config.toml
n_layer = 12
n_head = 3
n_kv_head = 1
norm_place = "pre"
rope_fraction = 1.0
attn_scale = 0.161
init_std_down = 0.00735
schedule = "wsd"
decay_shape = "pow"
train_tokens = 181500000
MLP neurons of a small language model. Each row is named by its layer, matrix (gate and up: input weights; down: output weights) and neuron, and shows model dimensions 0-191. Each number is 500 + 25 x the weight over its row's rms, rounded and kept within 0 to 999. Numbers have three digits each. A neuron's up and down rows have the sign that makes its largest values positive.
After each neuron's rows, "fires before" lists the tokens most often just after its 100 highest values on Wikipedia text that the model never trained on. A number after a token or word is its count.

L7.gate451:527520512487482528529503480517465435505521474513475455565513459494499434510490511497467507524496513487522465446499518522471555512495491505536491485497498505510468512507488544508504497564514503539528493523497457523497541514499504478502437516525519466509478510483476538555486497529499516515481471524495473500477520492518514486476487473476518498517466521503434457469494449501483524484514455535525505482474504489519528491492498500501510525484461529489455543494481523519516503474513508541508507486533460473466529496496488477501509507501484535472529476450530502502519533495526509507
L7.up451:485503516482483480473485468507469496506536497507446519459524490487547464480439499507485471497506493484520452483513485503534514514549505491516455539503469468523509513466488526479492546522508469534547493511530535483486552519474482461492509516463536456466466472505490511510536445518495521496551504524496498474491481519482541468503472552496514519500500529495510467491515487500508512486447513532505537525473494482494486484474488449509490473460485531479478513504483512509539494496511490480542524449544498486458494437504495468473469467484522535494512509509503468492498507514490509514
L7.down451:495500496550499509522469489501516490489531492523501500495508486519495486525516477510471518519485450472557504507506492470526549481528467462528462516532499515566514531492457509503490492546495490517524503460512512521476542520484515488490477479464499496494491477519484509532522508487486527485531504548495514488472497555466523519514470525506515497502497483529490475549557456520469466484479493509548540515551521534501458491535463515517501486497494508490490505503507531448582455515505488456507476497513512495541490471484481462460479536502501502496548502516494503533501473526501515532
fires before: "ign" 24, "p" 12, "c" 11, " to" 11, "gr" 7, " of" 4

L3.gate118:495454495510497454504477453471471489494504452491462456523525552573490456503499495487499495505515517475478513496496501451479512502510545473472487476443501482500477524493523527516460508569498426494491500501514462523477511517488484461497523511498460487442503454467518489548519516526507518492508479476483487507542473472506510513509525500494493526490480532525517503483490486492505479547476490503541512501495518469537516498511503483470507471525538460462479480512467480507461463502460499495527476551535477518472523474492482510491502503511508456484514518493493519467505521461498497480
L3.up118:554483487540479483538500480499478516518481504456486481494525509524479477533487490482499503499510506480527526517533501516503528485538560473545516494493458529538482517499479539508497491527477499446484496493514499468476464473489463467518514454533463539504511506489511517538486512483520519517522442527483532491506514527532527486500507475443548491502497508506510480550503470479509497512508516488511536519453552521522532471476446507451529539489498471466505489464445483521523522452497534476497484502489494525477515489454535494497477487481490527505523520442508506493520515513490486475
L3.down118:481496541621497463483488526500517487476453471532483457510516528466475482549494495478502485493503498469497505518483527494519512547488548476496489479520534542538477512497503516492488480529504475494465511476537441489458456526436491479501517506506450499487481503480536488528473512525511485477509461487504513481547472537477515535475485491505542517513494524494495462510459484473506454512473526503518533512501536491502525474509487495485524493532493465475481481501498490513479534516535484473525510531513504492477501478504526507502516537506477486493519515478509493493492526463472492549
fires before: "ult" 14, "ear" 13, "d" 12, "p" 9, "ul" 7

L3.gate443:473480498535504508530512495444486472542521492494478477498500518527478449487506494536490445469460486506476490460527529503472441497474510508441478521470469516493490494479513526500470489480495472529467506513472481525504493509478516464482514456470458495495475441494526495529493492482468459454525477487483501514507485532526488501502500503531496490531482523495512549520518458486463503494506513460499507524500485481497518451509524510526516482492543482467520472497502500469464541451460481487490484530551502489512516507469450452490491494527479472504559504526495507533457497504537496528
L3.up443:479477500508464500485534486507466488498503483501517480500471506526441464489494510507501504485502447454488474481531512542433448468498476478503451536514464513492498486504490531492502543489497443557472516494522458509515546490485536478510495481501481550468488487511509526558486515522483514484557510451465492515493495532504478505468475533500513486517486517495511529531487506500488515483497513527522467554506527512450507484513476544504505473506450490477509465467495506486474568468487459485485521529525519476505521467500497487528487480503462523523529490494511499519494534521489479502
L3.down443:467498525578478526496527502492444478518514518529510478542512510530499531483482487523504475507469516478473495522484515518467491447528489502546485521491501505511497512512497472501493491523545494535451545509515505517486524512467555484496475492467522503451498477494556486550461528486480499515516482495513528508497487560480494453515501516546522455518475524490523529492481519504481442534511488496531458550487508512483507490493496520471538515518474438510483501499512514470477540468487490490470485525494473491485508519494459511514495559495479529473529544521505512502527476491519489492
fires before: "v" 15, "c" 14, "f" 13, "du" 11, "st" 9, "fer" 8

L3.gate309:480483486501492468508521522522516486530529515516474514475462474478525506476487473520499449443493502501499513467541517450476473503513513527495504499491489558529504530435515538499455513521476495514507507520531519504506526502530468459503497501457497484503475544470494490484480478548483455482519515506483534462508473480506495501536531509495516494504515516514508516469473546500477514479559521451504475509506489471534514470467539459496467488498471535528518520473478549456521503466482502524502474529555510481520516491469495519503506524465497472470511532489515488506498523473514577489
L3.up309:489486513547498479524520485480517493498483489512502491463488520538497485464500461542478510484514462501505520478522510495481505536488488527485503467508468548521473500492474502515459518522497480517496500525510504472540531499528456481529480501468515486505448535503491499505477462561483486466495521535460494491523497483508481521508518526512580479552499496531512506489485515517494485510528488498531469527533498433526491473454498487504482456500483522496487489482518562484499477487481459583445485493520517510480527484507515466497517517468484469460510500487545474489510489465466545500
L3.down309:468512492514493489478507495536504509454524524524486533491497498506483492485479504531484480454529497484525492483504504475493484490515473510491514524514490540544520577526518505514510485506433481524544503509505483478517490543510510489484517561485524501477460517486472505497447514507469478482516493520486549476498490501499498480481480537472526484508556507535512538478462551515524503535481484497531438501500472543501519448527494476520537566476467509484500489468498496498479473523522505530505505490506519429524501524485483515533490529454506511475498527502531480495551471480490497464
fires before: " " 85, "," 7

L3.gate445:472480496499489510466511469518510539532516500445473502542510506499542451483504531537493548522490517495558523488504520470518529487513482537519477462488483555543467522485527494486531446485505529520493461486493558516480491495486504491475516514512502480497506533494496476542523495449501513501526503522509520474467510479535555548482502502508450498463555507503510489520547475522487500476501493475505540492513516478502532538554510476511545468495517506521511518489475527538517485485454507514523490434524497511487516500490460508525520481500464484505499522468484483464501514496469517482
L3.up445:521494480494535532486530472497476478499480472502435535540521477502501522449479507497493530516482556513520520505537522503492499504471475507477452496462501563496527488498497493496510506489489506540522509517490496458513494531476509499493500501484486492488484507479461494536534514505535526517515519516460530478494520502478484579484575515551485473474540526523461512542515457522519549522491529464547490483544508516511506502510493520496528441481456497480536488513478504513507526546520517490485463484481491484495531516533463481534507472502469501523536480493504529466508499518489497488
L3.down445:499506513513466490518509512499528516481491499470477500504483521467449506466516518489465522534513475539507559469533480488543509503492518526514525474469520520500502506516520509484541442474532481485495464483473517468460498521468518486516508543537479523537520457521530467538517492524495498508515470481509468511504452466490490514483508490505488458514539479513465513504551496480487412495497484500495490509487463539500496495464497496538490470495478462503510518498501489484477508524459489477519497466500489553442473444560477508480475474482484498478542483497494497523505517461486544500
fires before: "ep" 17, "ian" 13, "ia" 12, "ig" 10, "ust" 7, "iv" 6

L3.gate430:519468460528505487484509515501547478502498465515456494456503461508525471508502497479566498494498527503479536487499496518515528537488478538510548497512490465462453496512498497527414480525505490520491493477499492542487506510550546499481509513445486469482463521438505508511498523479459442499457499469521469510492517489512478487485536467506464532512560520485520505498532497496491520508518504521537484508506533511506500499514492489489500450495486511456502521482462531499454493517501497548582501504490495529498508513498501491479513532480483490468531487529495527482503513518497499465
L3.up430:533483472469522478460519493498521494443453482509499491523467461498515506508480479553542493481516527490457500537507524507513508499527456523509455486514490513515467523513466477540475460476493548514477530500546487506491522498492520516498511477482501511538462522446533495490495524493486460517501471511504453524513462522524517505481514501532488487545555498557528463479554483513495505476493467545518517505462505487461464514483502501533508460508524531494499497518511517527504497522513488502456460487496548519511490514481533495497548534512469465509506479481528548486512542498520509502
L3.down430:510497445508509485467466498498529484467449523523454515495523531486519498505454494450499486515498516518481507511453505494490497517491450554520505487528511506455523528535485471516450473515508505488468494494507504459439523547494492479468521514487508491464501514489487489506498513456526487534502514471515463517496534531490508499474508487491517525458530489522504472412485523493523508514512502490513437498519539501494509469492526505544524465505523509466528485488495500482498464523559451517493503467532548508492474530499529507484492509514475479509428511515521497490525511501507526512
fires before: " The" 14, " He" 14, " A" 12, " In" 11, " Th" 6, " H" 5

L3.gate308:549490469514514453474531473461483487503507461507505469532503506521519500475453482501513506469509527463454482537485474505521491505518479508509511521517483501500472506506464502497499506486474513486461518514525444534526502506505504465505518467477519498512472508397529511507488558502496477536498488487512469469536526489488510478483520486528489489555520505480499494495513545526519524493480487580493481491522500482479522538524512492502498417497491498497491520512538561459479493529542507493507496517540537503490528512471508500466524498494530517531471484479473534489490476489510475517
L3.up308:459522504518497477473472512469529493506479499497445489468459480481500481500487524499503465482535500495485504479513495555506471538516491511470513478490504473467436504470529495535445489542499511521503539499540497542460512530487532531487497497487474529488519533496490495502496501501458443511469468483516461500497449532505494519484543475461474527521541521491487499512509490480546507517474484471522484488527499519492432498506498529503477492485504476473501561448471501509498474507520453480512502525527520536491486551505497459492519511477513478469490483537515528503508515541482506440
L3.down308:520471474487489440486448500461499487494467518514476516477511500498499476510493485487505477502510499512501490494456479471468450498479486533474486519555469506460489537511511474535442479520485522484479478518504479472483539526511488486481484521492547454483513506481516502508504489474514496522495492502488495524480521512507533542464517514523513511448514492473501514459491500502532556541481506474497452527519525476497564485514555466544511438517483553475486491481508536475488468502526470492522486507559530514480484529508508498480503446487506503523483517537541516496546521490492520491
fires before: " The" 13, " In" 12, " He" 12, " A" 11, " H" 6, " It" 6

L5.gate336:573439464502478495492526509496489469462522487483462469516508488541476480483487495485506488506534486493536508505502483527476496503504517553512540482444526522503482543506515506477492501503508495484469477513485508489516523490496521506511510455527478499498439492550478514520494473474482517501474471481487517489513485500484545546506486508516503483497535459488458511518521495517535536512531426466514493523512455520481481505482466477457447527457470537490500508482489514532517471507474499518495469479520507532441532496485529483530513461469498515511503460505513499432511522514496532502
L5.up336:536467485510495502491498489500501491477513507487469507522524523517527454478472481464502520508477474496529498475485492522493476485520507501534543535516506544559504519490531504471527561508473503490476475538500551506524515523511530473509524492499479513477488469503510524526506498525484541473459461503487571473493433521506528513502511514516522476498527464496468531489500468499550526527537445455493506493468475505465504518526482435505510473482473515498545459467457496582507489476487496514488533489491494479461488496484484462502487489483494490510532532500468498482525490489499499477
L5.down336:486495495521490462468471470491505522501523505517483541494503540504484494461476481475528535508503498445573492468539487539496474500478493538538490474478467533550527537493524500476464541475502480508515499523500513537495486517501524505471501502509509483508454489518500503539490503489505494499484449512482522501501473526448487500466468500468500493472544499487467534447481510488523466482500505467521486567464450504502492499498496466490486514484477493524527458474432460514526463488506504496522513486463518491514488436532449484509506486459511522512508507512468493477525478524521499469
fires before: "ia" 20, "ep" 16, "ian" 16, "ust" 6, "iv" 5

L3.gate192:494507478497509484468513511505539483502505495521460474442467462491487496512521500491542467512510522500484495513469504519492487503486509533476514493511467446461452478505421489559457496508501514508492522465504509490498506530495523517517507485478490523508525528520515491495536515487491483499472486486484482523497529468507459511484516431506461477492529497515522494505511514493540516475498489506537463477500510487518528515513511495482472464482511489470488569488492483490489529508518472507557526461537519520464470567480561494500511523531513501506466482534531514478505559544491477444
L3.up192:495468549520553484430500490525465485472496478485544497505483519522500499481443486478498542503479586516473507539439508518530510520500473511484493526517504514509504493487483494523490475523470508507460480500529501499517521451477517502494528476486484552466518503476525514512481502498521467522479475517475505499485530508458526515455499499501518508539485496553531464494528522489471519517470516528489515499488524500480508505495488540490514458539482529514516502477512508496527529516542496456496480456568518491485512520438516527518503499491475495446480509482500500488500515481531544469
L3.down192:524504470496515485468483454507501492486496492480440525491518508497505492443455464424468432515496514549461491481457488524507486520503498518509522518521463503471541534469482492541439485506512509503465509506492465471507503505514498496456490511478505501486504485485495509516507502483508484509521476509484498513510530535475520521460516506495489504471488455471484527441487528480513613526487503528511460509506530520513522476501509510542527505542493514496540477469500508479503482523508470491517503486552535512492484518468516509510511479540499482486476525546524496491508521473498510501
fires before: " The" 23, " It" 11, " In" 7, " A" 6, " Th" 6, " He" 5

L5.gate474:523485501487481510540538481507523472480489480527499512510535479485508507487510489544527524522493501500517511491457508473486457505514484538475555506453503529549464506476541519479520536485526512492485509502491526522510525520444503505475545485471520512469525515528476492465478490501523449478525503526488497457541485458506494534488489476446488492528517518486509494518517490470534527477516524497563529497512477483486520515541497507479504504480535513470517505475508531441514518514474527559459467526492440504510501511537519510507480522480534476462551520443501483492508482509460510507
L5.up474:549494532489503502504514476533557476490466492517494492514515461479500526475520531520566525532525505525521513501460513463502450495523468512479547512474502529568473486469526480503488528467506455500487488512479525527480524525458520476467490514495506500446522520503461496488482502508540490488472523524494512460530468476524487497507488486466503529531486501502487505503533496498473530495498479507559498485480463483466543527563471504495490510483502478476538509461497509500520506493461470525485488542492447512522495512531529489509460515495512486479551522470509474469501483487454519532
L5.down474:471574489618504502478524517534522471527493456517470482499520508468482509505525502469495520470514480524500512463486495524479528544521542464524485565510530472533502525486513512509488532518454451478466496526520489492463496513446510473481541467487532486519496509505528488519490497486472513483494502540478514475487520502478516532481470530474480479492476538552477518498535482505540478493474467483486503486491496523503513508502516493498529508495490476537499472524519519483490467501468514521514499510476528541482498482499498484520463521527505499529553528488476501495479467485528493488
fires before: "20" 37, "19" 29, "18" 9, "17" 5, " " 4

L3.gate171:501490513515520465459575513504544475481490488455510476490464503526507486499441501469532522510491510506482523511465494488524476499494520554488515518511490517497498503507446480533517474486472518502490470460488506527473509476478500496511543464503507511484560518469473509516477561465516449484495483482497513479563503489488508496456538480522479481495500467473469507521518520449472534499484516510536508532486524536535526502517478521519490449495482513503497511475497481484536504533553482465535513490515526498457511538468524499513494511542488506518473457481474539474491474516496473476
L3.up171:461500460499530463472492523481525485466463479493486506522483464425511495496494508495501455484456507524472489493506508506513519520529464520480522531521515485487468524482454442508464529519481507540498517544529489496518503491501489554457517513533503492471528519531498492487484529502512470563484485532485517525490514500500511481501533490457460539499508481478548522520512474500514511483466477492528487498514527508477511499532490527504528458480501491516519511464500475522479507524518467507539454480496514524475453557510581484490521500488501511502506532513513502497559530522482505458
L3.down171:522517480466504460464481487449462468473495500529463505498496514496546482460483502495489479480492479524434521513454462508481488522492506550473499515525483493510504534467527494531438490539500474480439499537477493469466508528540472497477524511503539478496499505471507536500464494508529508526485455478519499508497506532468490514490547504553490501472518476469476513475496515530525551517475512489505459501502521496475531492540505520546553473501460530514511497470511503509500478541510501487506469480529509526492486504488493518504512472471529509515473518550524498503568479515466515483
fires before: " The" 28, " In" 15, " He" 9, " She" 8

L5.gate232:504466531523507507489532500474527515514509448522480503529519517509466489480468491512500466545498486488501487478510527525493500507442540520493504473516470537528498512507511526501498494502505462482437475566508466539504484531482511475520477499466485504537525487493492481523500483448543543441495469486501523510505476501501515490518469480539542481460527462556465466567465475498508514514490460512506519482531508502498492454512503518511484530534524488451490528467476489479533523544501525516478484503506523515467502480483479477497502473511521467512510490486492498470466482451453500518
L5.up232:496490490490484445441502502517506479472532443492479528493556480500509450486465478492499503529440463514466522490542459493510524489485492532566510458479464497518517536544487548528468509482489491471495480475541501504482486537504472498474457490506456487501484466514491467497528470513517508484517514487481471493531498522491550505515496466501519511468482472515520487525477476484504478447508490547523522485496486472556488513516468451501477475507483477487496471493478509534482525528494477458491517500531475502466499532508532477461473490491482468487522502484548494508507504527467496481
L5.down232:480542506561492469446524516493512465534507433557459511487528511505481518493478468541512532537475463523452504487520481514475499461503540501508522508495504548535508555476512501508507500466516477537475496486501456523503463516490491476549495463493488498492443495510509496492509484483527480474471484516514478516510459497471530518505474475532528485491509491535541498503482516517490510503506459454494494482495449517450478498531476500510520525528497496476497523499482493511512517494443517476496485516522496519484522454533498496471462497524489474489548541471479490450507509512455504513
fires before: "id" 24, "ist" 16, "ult" 13, "ear" 11, "p" 8, "our" 7

L8.gate359:518497519520461481520556457506478523504530518514535488519513491519489518496460489503530485529505487492476495502476481500452484466464502527498491504498490463503540478511491520515475500548498487518454525505535481540472524516479533501510490496454475474483488500448517453537521487508521557501537520454460549499480513487514516498471486491512498433525461508479542485506462487497471534512526528514555489538469487534532494510500508487443529517478503495464515543506491487500487485530521456526473458503511496505531548499478512486514507492538485526506524539509504547489470530495525491478
L8.up359:500491470492473490464491522515489488525532471465496494534513476528499545514466509482458502501487524550522495546532513473498521462496513534508514518496484514547490518477506511523446491494523452527444512486498502546465549481470543455521513508498502511545468473518484480550503486467492475530525504543486487539505475481515519486524516540562508517507502522490516512530518471535518508522458471499470490520468474483553509494519544506522512551516514487502490483489474496508518503463462495488518464525491523493503503526528492507492515483480460527466504500550484507516462508493538556489
L8.down359:495568551561490495507525477493431535498505487483483494523514504518489524492521485496489513530492552533488495435522525495500496509507533508453503537462471522512498549427517503519510499502515474497479476516517485540462454499478515502482474509468511543523497505509487492526503528461500495474576528511518526502530539523492503507467480501563481486505482514494530504446490476496474477528528510495491504500502511496472499487451505490488529487513538459495485534476463473509503503489513496516546437547502506489481508473496498493498481507461468486493497510488525520482490492539498499478
fires before: "st" 17, "v" 17, "c" 11, "du" 8, "f" 8, "d" 7

L5.gate464:443505472491467501467522477451484484559498484453490467506498507482486507526501473485501505514478501500483469450497447489481505516535516503469485478471491503520503538527472517496534505523520483486461486464518444488487503490485504454498454510507512477494523497487517502516492478500502473527507464533511490529502484479516511479507491459496549548491476491515527517499562507523477492477496488541479534503504512490502479439505503435491510504461493454486503516476476527535495480496529509510507454540566495530427547485511469522494509509534481483514533472501524508522460531505483498515
L5.up464:520517495484493455488507492479482495521498458514499526481479496494522484531493482475476504487458500502506507488511486513487509477500524469478473482487457505519462564500511546531524508494511470458482480484539472479466456525549492510485487494480517445495476464491549523496465463451520477512511525534510469534466446486507497489491470482480519508509481509499511496486511474563465504460518501536478557495492500488483482481535510465522513484482456502478501481514502493502469497452534515528512531503535511503463521451521490513484440528458452481505555465477504491509479474507490475531
L5.down464:511524519536506481458496522513494493547493486526492458515500509495538486550458473515489519510504501477508485487502488476483513523514504476503497484496459499498482547433505534501493511476496492529489520485537483452502486526500498479471453506492525469545473518505546555536519480468540524495502496498487521502505485536470525462508467463531535555478518539495490470505508486487496503501507551484467564512524523534468515536497502534464533483500499485491458513502483483496495534494492504484502542532519539536491529486439518473491530499485484506488545514550499488482531475461469482535
fires before: "ear" 15, "ult" 13, "p" 13, "ident" 11, "ul" 8, "id" 8

L3.gate305:518479489508492541513529519476498529471523517470458474468484481526488476541515499505484524516519513491507485475460469511528475482487505516481513472494479522540511514528458505540527480484533535477518482503491537503502535505493520496519468493500489522509505425458469534443502483530531505464463492476527491473461508462518487453503495515486514474517500488524500440512527495498504538493510523466541516497509517459499501487508480481456470466492494529522493486529478535476500499520512505515472527475519481517558540536488520547489510516500495564457474513509479499521500537447442512503
L3.up305:495471467504516477519491472498487518485498480472508435495474499489484501524516554531498490528541487536505519553471518490533466486514494469476512518486487525576519509467497541507514532521512519500513501566514492524529506468533522447499458504531499536488519480501437526487494449460501538445469490432490525513508475486529475484516466503523547529505501482532502491499500453493468505477547488520480506500466499461507472479477510509485496527503507532528493485516481522509514477488467468489495470474473458497489514529512487539484494491465522507518537491500479512490480494502487462513
L3.down305:453513472566525476481508482473493482572506513505436499505499524491487501505497485489477485484471524498480502520470488516495500533471505520468515554482473534503495514472483492480550487463501503499511486498497500507466508531492487492502570452531551479509521465516494518476545500490520459499509498476513490517507537479495469487472478516505538491499477486528527504475536494496539441528454485518443497525523479459518532529493538484519471469486486480480517488499472504519466517539493497519505495503447507479467491533522521515486551455495536529521485464507505473534514527484493501475
fires before: "3" 12, "0" 12, "5" 10, "1" 9, "9" 7

L7.gate407:512519462532464505506485513518508510476505531518467509465505512524505485520525487477502472520498513557530492521473456520481505504509547512508492489519482498495496515536506500510526472494479506524573508493457485503534482494505517460499515482509475482494510494521502496490551455530470471494520456462532476506495553465519502573512525538535516471518493475542442487471552506535525524479496482449469495451500491491477515417520488468488470481450469489502483507544459527504499542477484491508504517508469499505484498494484490501504498516512548515492529544534480511507491510498500491505
L7.up407:498471499492499484492479462485474531528487495508504509472488486491482493515495501528473477471494465524564476485485470530485523476456509474505520525518454517510470536498496520505476566498501479514485518544506520512513520511488502474514482492475517528468458504511484515490483503478508532493458450522559564484477494472456550484476500503469475498510464508535465520502488490498459486509551456501487482475518479502524484504534539485571483485475504464473454514534523489483483474500524475445467469500445512489493491511492538500502482506480473475493502502499465537542501504506489487447
L7.down407:483500481589492507533492508516547490497492578499497503499483510523535503487533509499505514565504497500436519546531462504466539496533481489521478558523513495502511533507474502486465477484493503527490479463487505498493494507492486517468462522528466487506482516513482490496523523507469467524497504519489485494509489504521528506524497493536520494488533516535499516475490524568558542501487559498466477497471507494450490502530531504581493534502493558483514530519520462501476534497493547513485516465494536514480505496491506493512495517511501527490519489466527481520482497485495501507
fires before: "2" 13, "3" 13, "1" 9, "5" 8, "4" 7

L5.gate196:480557496502466488493525498501511487476495490461513474498516480488500492483465477512514516498487473532499529492492494482523469534506506495517467497458523440454499484497545478491517496500499555480502494523505470471505497503507542453480495516502505538461487515501461519522481479496466482548453544528474547450497498487459483523514525439485538514535478503507491462489533464554484507507492460507497556521491465475514510503516508524499503469566535492491554515482484506468489520532514517518507475498513478488511509535456513524510550511461477497529497489509515511519544541521488529488
L5.up196:536525487499502498461481492523487556470468481488513465537482483520518526509474478501523484464465483491511473479502494491500486522517493498456486490510489481517441480517482523522497531511495501491544485484481491493506506491478550509496479456514505544492452515502468477493489493491581545476478519514550499494508460434507543512486516455469473541499471469510525579463515510491554484487520507477514502483513519553533526532496510518505502498545458497491527510515535526472495506505507494500472518525503485471516510532535475485503488519505541484497535504478538515475479555494493507501
L5.down196:482524522548456497511489509520532488492504505491533449523456480472563485524517500476484487481472507554486470533524510488502486540503545522489482489514528476491486446532515531546532514493472462539427495484518492474472480480503496473522542475528536506482478494498499496491497516515445528500508504530429534486486474516461526513499484516490530506501477485478487527505514496488531484496472484479482532508515505510510487492474509503492532521523488512484489451509525506484509489441508505532470519503516490498547507539478490520495511534446530524517475538485526544521504553492469481481
fires before: "19" 13, "20" 13, "port" 8, "ce" 6, "18" 6, "-" 5

L7.gate392:554526479476469533535514519462500477481519468495504487469523507507467481466467529492515499516467452489492464502480496486459483467515497518516514538474500493496472488488480502528526508486455476501521455494519525480496479469565479427513515499504541499494505492445510481487529501483536479491534509512505485503484516502488475541499515493538494491497529506515461504470478516466485559526563509481534543468512481498546524491512509444507479468492477559442529514532477529521471493519494470516507498523484461512501507470487536495525509518494539516532509503483507480462527500493494520490
L7.up392:480474519517516458514482505525479516497461516535483459467542559549446545537498499464460495503525471474490507523427518434523494486496509514512488469507470534487502489486517529501524532508486504493524500517501498452484504489488521495488464488512504543458454446518481477481461488508477478495496523480483503542482480525490496490504525490542508516479506533535490489501496549516466538485541496488504485502473478546457499471535495499494490511477462501473466519503505502511508503483513466478468459477526523509504513547536482510502459497486492480533470546481497477495448495495506476519
L7.down392:533510450464506495485499494525469508471466474500473481451489492499460548492524474524506504509508519497491492485502519532503479512504478526483452505510489475495488412507501431510533509520493495527475516560532525462472467510478523502450496508516511450479539540524504497541532478499529509466498500481466489479489527502531496434502504491527514494514532513529511511473513498508522564448491532517482502528500505491487485517484511442509509429480518482485496472519496493502480524497497500463515527469485457524494495485559514496512538509506487487499501457498493481531520500525473497500
fires before: "|" 48, "4" 5, "5" 5, "ment" 4, "30" 4

L4.gate366:497481512508465549496483478468465496517483556497537519512536458537513451487469511540482483502500496538491490486509510500491463457513536490540521526488445449511514506531530529477488468483484502508501548492509472498473516511491524480490487475453508496466526509472495533449489505494528539493504491514478495472469435495511483467491513491513509527515496501545555547507517517507511517478495499477521515517499498488503466469505474452492509533527516495515501470478522484480528547496499530476458488510474454505480490502492462521476494520451504492487549506505436515547512546510523479493
L4.up366:497491448497489522465467488476473439490488526485491524514453505533483489470472494522491521464484511512466529498489448495413420524491504450483532526506442475477496495528511541530549438511521480509527479528501505506492505506500519449478507507493484534486503528532497486484525510502472505491505518526482487535517476516518505471508538532495514501455484488557503521515543505500475529493495485493494497516503546486498524516488516487493503489490534472490521487487510535496498541498476471517484491532532514505495562523489500484538528467467453498507493496486490524526473537486512489478
L4.down366:472461467542477575481472528494468478530486532527534459516499480475545489482538571536498511476490539529500488475515481519511491460547514519497502508520472495508522501522567523509493477505481493542524520498515500509484485503481487476466491513489466482473492498499499535514466519513480520471498485509497495484475457507492477477498485516503513444486471500507506491512513504508494509514500490484490462498480538516484483513511513462471479554493498495560510455503520508458531538499487506488520509526482473493493538467481458521547481559500469525507500500467494482488547532460533448482
fires before: "f" 19, "b" 13, "vel" 12, "ath" 8, "v" 6

L5.gate189:520493460492486517495523521540465487528521507451565485491514515456494478492499470512511466503550489490493457507497490513454466492499524567499491505472443524534493482523490529491479513497462528505530512481543530503482561548508482534514505530518471475481521506478470495509502524520517490448483512513497515497513472483509503480467468515508517430517528506500470512498483511491558503508503450478547492502496488487488493477468500512509485502499477494515471481506453535555555442496535500516461485491502502468482498496478497524514497541475489501460540498479491542523509506511473478499
L5.up189:505505451510479516467497520517493496468548472514508525511482520451456532547537485524483494493526474469471469511496532460482511443541475459506493493454465498542493508513488500470497481551496444476512469538487525503514525512487524500485482524486489461483476504467461498489486498513498482508465468514461522473489482485469514483506536462466513466546503481504497514513508519527501444463506460494494490489475477496464515469534497521456443511500490549516518502500509518554526495525523476533476460464473514494500496528495516476513527474455461512484539501524506472491502504500505510487
L5.down189:485490474489486488505451461520496514482511504519540533444529543472515493490537480483518514471521489473478480491484492522517499471503495530481485515518461523527484513512494520510437515488449491510517502503541517508460515520536518529474504564488486479507522511522449533515465542504478510520507497539479503508496470518464499522516503453455504482523530524495509514483492534489554433518534444479510509516469484508443501490472520500521515494515463507500501468485429529560517460497539478521528512489478529489495511513491508501543533519460508528489494506508479491513526488505494495482
fires before: " " 56, "e" 7, "," 5, "c" 5, "k" 5

L5.gate160:482472486492506466526510505487477523511525491479512485494497495479490489494508495518509499513540450495491493433511490485464533491479463512495496534493445506524523502501466463527515481467527469490546536507518490560536519517539467466499539477473528497480514546504520478472500522506547492480518447527506506511504443461539469504492469533482513476539454515471517550485522460504460530451506458480472494521482503499470516473444545496518518502524500521521508500497504500523504507465472537529461487485510521490509508483520507506485488530463467506466551481497539475484497506524505502525
L5.up160:541467491476462471553499476498537438510517516524473535469501513496482486494502519464475465485547500532520451500498540475509521508494489582518493519511469526531547496485521491523480496487537520548490496522524516488504516508475478470514467506487497495483471536460461538487489480472485482487466498522491500492507492485521481472521527567483503493555491502556532487495502498442472501530527580465489471487473490544518503465507486505525492514504515494487515493477490517504504474503487482495505482479531523494525460498502484514508531507453498510482524522491518534481473520507528475470
L5.down160:491526468543459501475523502529526509499489508516510490526515474494500471478481538489475468464501565523512513467524469504515498506492502478522490534486515524556498568504509482534498496515482517539482479498535457502496481533497498536478467511467487468481452507489485503464471478511467502496510524485530533461500473512446518478465505502477492473515531511506536524512473521512512409536495472501496468474504480511476512488473500500533507501494507527489490527430488510496471476504517481510507478445477531484505472482477425521511515509460482520522505546512494485500537514519469490517
fires before: " " 84, "," 4

L3.gate497:502502545509514483479487499453510520484488485524505508487470470441528470510476523535512483472505530524468512537506499496518524536451487531507484503508489464501470484530477485537477470510491539483463532511513527514520476501515507517529507474507526466520473533475513507472483513443502501503481494554433485480562519510495486463524534478479472503524534475567540507491535515484490505504479473538513469506461504490500504507511479477518471436461544518522503530485506524506485504497507505532549441453510528488455499527483534497476500520516482525500503480490485522469488493501513527472
L3.up497:506492540524510508480505522521527519494489498486462512467493483487508491534500499463521502502493526525508448496505511518484477526500472563490498489508506499469485479497506497546435513525495520463462469447517523550484475511518480538521489490463521518449531514503498493543491526469492442534447515510487501468507505470512501501476542479502506507515536533528520502506477494520470475523509514511529482513509525524505474517520490511513523421510505476488510522468492529483476463493518463511518462473551490471490489529483491510511540546511468465500488515533497554505523528545479533446
L3.down497:517543462540518473467504481480547512503489492513492498499515513483507491502477503452482451519472509524471503501466491500479501503481491523525525508562492499475529544508524464521475502536506463506509501500502496484461495529534498506463528518536515485484527492478508516520512494494509461534490502515489499535485514549498495511483541499511500517456523493500506512412478496513519564467491529507474429474546534474547518479516488494565535493514521529492503486491502499475494474550542463502467485452535530516472468489470507494491507471497473449480482507529488484501492508492526496522
fires before: " The" 20, " In" 15, " He" 14, " A" 7, " H" 5, " She" 5